From a checkpoint of a small transformer trained on Wikipedia.
Size: 9 layers, width 768.
Architecture: RMSNorm before each block, no biases in attention or MLP, untied embeddings.
Training: a variant of Muon for these matrices, 900M tokens.
MLP neurons of a small language model. Each row is named by its layer, matrix (gate and up: input weights; down: output weights) and neuron, and shows model dimensions 528-655. Each number is 500 + 50 x the weight over its row's rms, rounded and kept within 0 to 999. Numbers have three digits each. A neuron's up and down rows have the sign that makes its largest values positive.
Before each neuron's rows, "fires in" lists the words (lower case) most often at its 100 highest values on Wikipedia text that the model never trained on; "fires before" lists the tokens most often just after its 100 highest values on Wikipedia text that the model never trained on.

fires in: "4", "6", "8", "3", "1", "5"
fires before: ")", " (", " in", " |", "×", "."
L4.gate3056:530489522511468497472492424463559490474587522464513444536517560521417410547522613578543510508489587517530503542481572431473580492444441437509516540516611495445455467453326546482442469495432602535467423536478489514545450509465481473456479534530489579561577554461472616478498504426541509561539481466460540505424433435483497371569498596393617487519433547442511562411485494529416508531471
L4.up3056:492498516410526544462471439516499550430417601530436485465484422461507419498468534608492460519521616503502525602580511535463394517497554466571508508524523509443485467440466457511570545422460484572609402524568502491540569426559615433489519462453526474496549580452507445502506528482578450492550583490515512596467461580500440514509447421573534373479465523479604456504536469576579438468572
L4.down3056:539514356444566486437506522555412434472498512576419540476529487392504525459503544523482500478503577522534542520473560457589465509515471576494472486534526423413490460512641535484542528490524499432497477530546452506490534501562515571581505598471373559365501465473571495405390405529477453442518546469425482540444443510456473508426537528516576542528591497464485408514445497544448532468506

fires in: "7", "2020"
fires before: " |", ".", "–", ",", ")"
L4.gate1411:511609424463460512499515452451507450427523491484427474525519503527452412445389457567499510505496513544598473507499464439588521487466543540502559506434551528462495411434489510445527414569513522559495441515458490527512586539484523475460526484563575552494581529549625491551511523551530434480448572523512537497498461514556432500546525539494457448533451555444487505493448435548450424401523
L4.up1411:487462416445507545562504523539562511455516498557564558578542476523443472483497587497417498501453499489470586509439503495562457562530484568518566410443415589593456423487522555549530479443562501477629564521517543442547469561479577556476542480510612542531507504505508479497395555550437511505497525508515497513532590549499571422432538474472487509455548463534463492481586425412489435482501
L4.down1411:555410511545476509544419514552475385491575488562500452486562495519530401413457556472493526522444478504480512518556571431513533487485451469480560495494453440513462548568485433535532527449546481523553415494555543477443526523441546518473534493468476525453512542528516497415555458469502590547513499444479524457572537524541518451455522524421409482542532418488541555502443539507522503475558

fires in: "1", "2"
fires before: " |", ",", ".", ";"
L4.gate1166:484545567299495496578534493484515486494528502479540461424493516498515519499499541523590444446511438563504448514424544479520553553478473500457535479534519493459430470522484469556448513464564498459447505382481490452578523554523436399499429490527567524445485556590503369504525429436378492490524581525520503585495492547526499486553542425462542456476467460508466485515501590427513512486499
L4.up1166:485416534478475551516456520582523469439450524504464461523548474412445446533559535553615517479457556465461475434535656494449429519539415438533529449475464479559375465505582449582481469463517511388358463467546532578599578476542410555535453480525526405478579425475470524441478603517533494464538543460520550545469511517475511475443525527474491481440587493498507402470509466582531556582527
L4.down1166:437417465507522543455550476459503501471531506468460455592458492423515539499570519477744500444515544484457505442524561497556376441532558507527421556451490569455510457581458474514470469584570523454476512431551516547493486468542531409570475502472470524544498516523472571499561481404496397517456412498532460487513513473457600527577453552493495614470451506470491473457531557510471499515517

fires in: "0", "to", "vs"
fires before: " |", "–", "."
L4.gate3537:496562505593458494430553498546502488481551582593495479439547489483505540438466587499421451429493517386542547528480561479513447569439510429406437564449473438533463524529455595507522537434479470537539552382511518527444421607505493537467556498315584412584552526518501446485490416483497542466493482484468452456491529594513481467515538476599528523575430532527508486432503470406567522486500
L4.up3537:563545487497497470477444501514516531510571573596468452421425502517532539451454516484440475509567554506477498446488448604429503580549559518460455473504447470484453486491525543527539539405431448543481484414482441448507467467466574503503609469418541483510507504553544549556494429462505504532547502504469424570417510519511479556497551499590585600513502530470549568504508549440488474472604
L4.down3537:511546508516506420474559462470498439592523538555465473564480492622542508477524526492476389539533493459528510533527469524502465632556515508493491511473443474393547571546511591598469589601565519524462498471435435451531546473533439599460520427339483558510558499568418417551559532509490480534497603408448603531426491555454431574512496424536520507583491584525479545514463592439562381506490

fires in: "4", "5", "2", "6", "3"
fires before: ".", " |", ",", " ("
L4.gate3047:480456505412492617531517431511461455566476497498470526505599542480484464468555480502610463455578611547375491470427483501500508553512538561524509527547473488418492498487520530497476496511538553555467479473603453463553487551449510564598538519632535454589488504568556487568581493497572390400437576470547502546461513475491429493447635534489457485451527452449461604520569477470390398558381
L4.up3047:524529582534580354555527463487473410564509439520542529463481491513485561460426530484543455515528525504503514469434521562391479541481441556447465413483498449484534454472459419512563538511462527430476527427438496521507471495451541448528504526450441464387574405469450443563484529575530416441477545475429496566471471487439489495504458497479534562554521486491552557567487534536514525507480
L4.down3047:474504541462468500526493571576453542574507586589524426542459501564441475586407415519554511483490517544475485402572426541514534510515479480487508504481522492473488349531494467568445607499489578443527410574473419447579455479550450466596486471526491555490505468442485476585520547519471475463509485417414527454508418557522533496491526473445527580505573541513564525433525485443499522634412

fires in: "1"
fires before: " |", ".", "–", ";", " (", "-"
L4.gate2151:491439425569402557403606519479609474509495526532468403554449567557550473446472576565517503517443475486513427528535457507425497406485540481471475449530528497506590491510476563483481402549570479562399420522475530436517495543534527559470559595484482547456524503523488445458549489605400401544536559489499554465449542479533448572513408557456473611592563543481491477404467550491478501493449
L4.up2151:489494506454558518528512519451466579381515509463477514489497499564544579473438550487491418495551473545450481428596434452476547475394520451520483439451531398500403509541540514525519518466402516486524555563519465488473515537445413488481465466639542603499560507536565471456550467474471505548508557462564535451455519499484549455476479402542469453457533545547447401492492493450507544494448
L4.down2151:476518409476472582489549604570458499468603396457480477613443542466513445521535488452516399500482468491482462490552513453524491468488579463505480521405592536512524415568614468507513475528506506462440575491471463578552548475396598590562487463413459565464605472534501549525486411414506529452475463450489561556492514658489497545485475469511507510485489524486493506410531544505526550478503

fires in: "s", "maritime", "presidency", "state"
fires before: ".", "time", "ide", "erve"
L4.gate1428:500503493530501557545498569516497409521530490520560442539451556499475581501538414558576452573510561412469484504560480490462451573480525508524515478526433484495517544534496528421538407485619519522543400450411521446516521517574533508458483455487471500463465524457477522489404540559570509549511442526516564467445515495493386490471539456465557523520502440443454488537467422449412440406562
L4.up1428:505511538453445482489493473518551387501614468485491512516491499506495437481500483542557430481377531398563470503532478543468492479484453522475536528494519459514514494513464448461559365445633463426465401354451538500475474487552474540495451457515432587484506532491512481500512537528495532540548448450449482503407476529536440547494479511411465462508512362434487584515518503455490458438484
L4.down1428:472430506564484502485640494430560515552590523547570529575465464475454501507427459515507488443419551411555481512515490473534499550540459476465585458486381563455504526490503549571497492499543574440572574503477527475501528560527489423584448524492595601501482569513466532469493554517578447507493462402445429558534545580470533443564516532472529501500549585545507536444533525507555483530419

fires in: "united"
fires before: " States", " Kingdom", " Arab", " |", " ("
L4.gate3167:508497540512498461499475517383568519542466466433603487496463489460595436524517481470502562525565503564453464577516581540613471403475501530532476504617550560501487484573521418470450519459530526535501483433538531459503471554520494557449499422487466455508606554524568539435541506488466458531486587490506534433456510509371493512511462504499532497522507469484466506505436459524433461451490
L4.up3167:467511485463458497530576549476594472630470465417490494490474512566493480459537567493456528476589536381505498586491505523586497458512494442553502528551464471434466511587556457447560604469445499480465451447611440330524459499545542579421625395505514449515541534455539493488482536487434462564539494481496508556475536560499479460615411451477525557520416476467494505466447502462530446504533
L4.down3167:475439548503558453545511542475419428586439454539486496515520590511539424439439438426474534499485561492437502541450555570547566464546494445493439517541530509530505563468478535442581521397531569464486387580494552539413512503473396516471492427519459521525517459526545408409581370433435415504494642493513493436515534541511490575509544521518537412542571566564469503618456520570409427514547

fires in: "0", "1", "4", "2", "6"
fires before: " |", "–", ".", ","
L4.gate2969:479411562401459562430450554568492400549542502604442472512598379470560447508457550424459515559514540489462489569527517541419500452438498507459566497492437479575487537484531577488528463571518473538465494458504346523436482544512527435482463544492517426501539469464459466509464502468500496529570514414428611438495494503571501476458498463603531526463536438515483489480464489478509423399476
L4.up2969:393438443545495516409502365563389431582516524512545521513365401480491553507543532479472501484536443515408449523493497524526503467475513458443459495525448483493495467504461557547523476531445573480488503526463449465483520500500556483543490505529520541541447537438471466535564446575479491500530452474578495600468500589447560476516504531627433464547435481486578497525502572546512428420465
L4.down2969:502494567591530440532506536496457489521432572532439453518527523493341417494466497509420505562461527519506561477436442427468443516434521451536575583541455478502530497592392413430518438593460582521562498507570481513568496480470549434482449514525444510478512478420512527483481498417483508572525508524561445480448511569466533517539503549433531548540502469514621421540529557514476489546504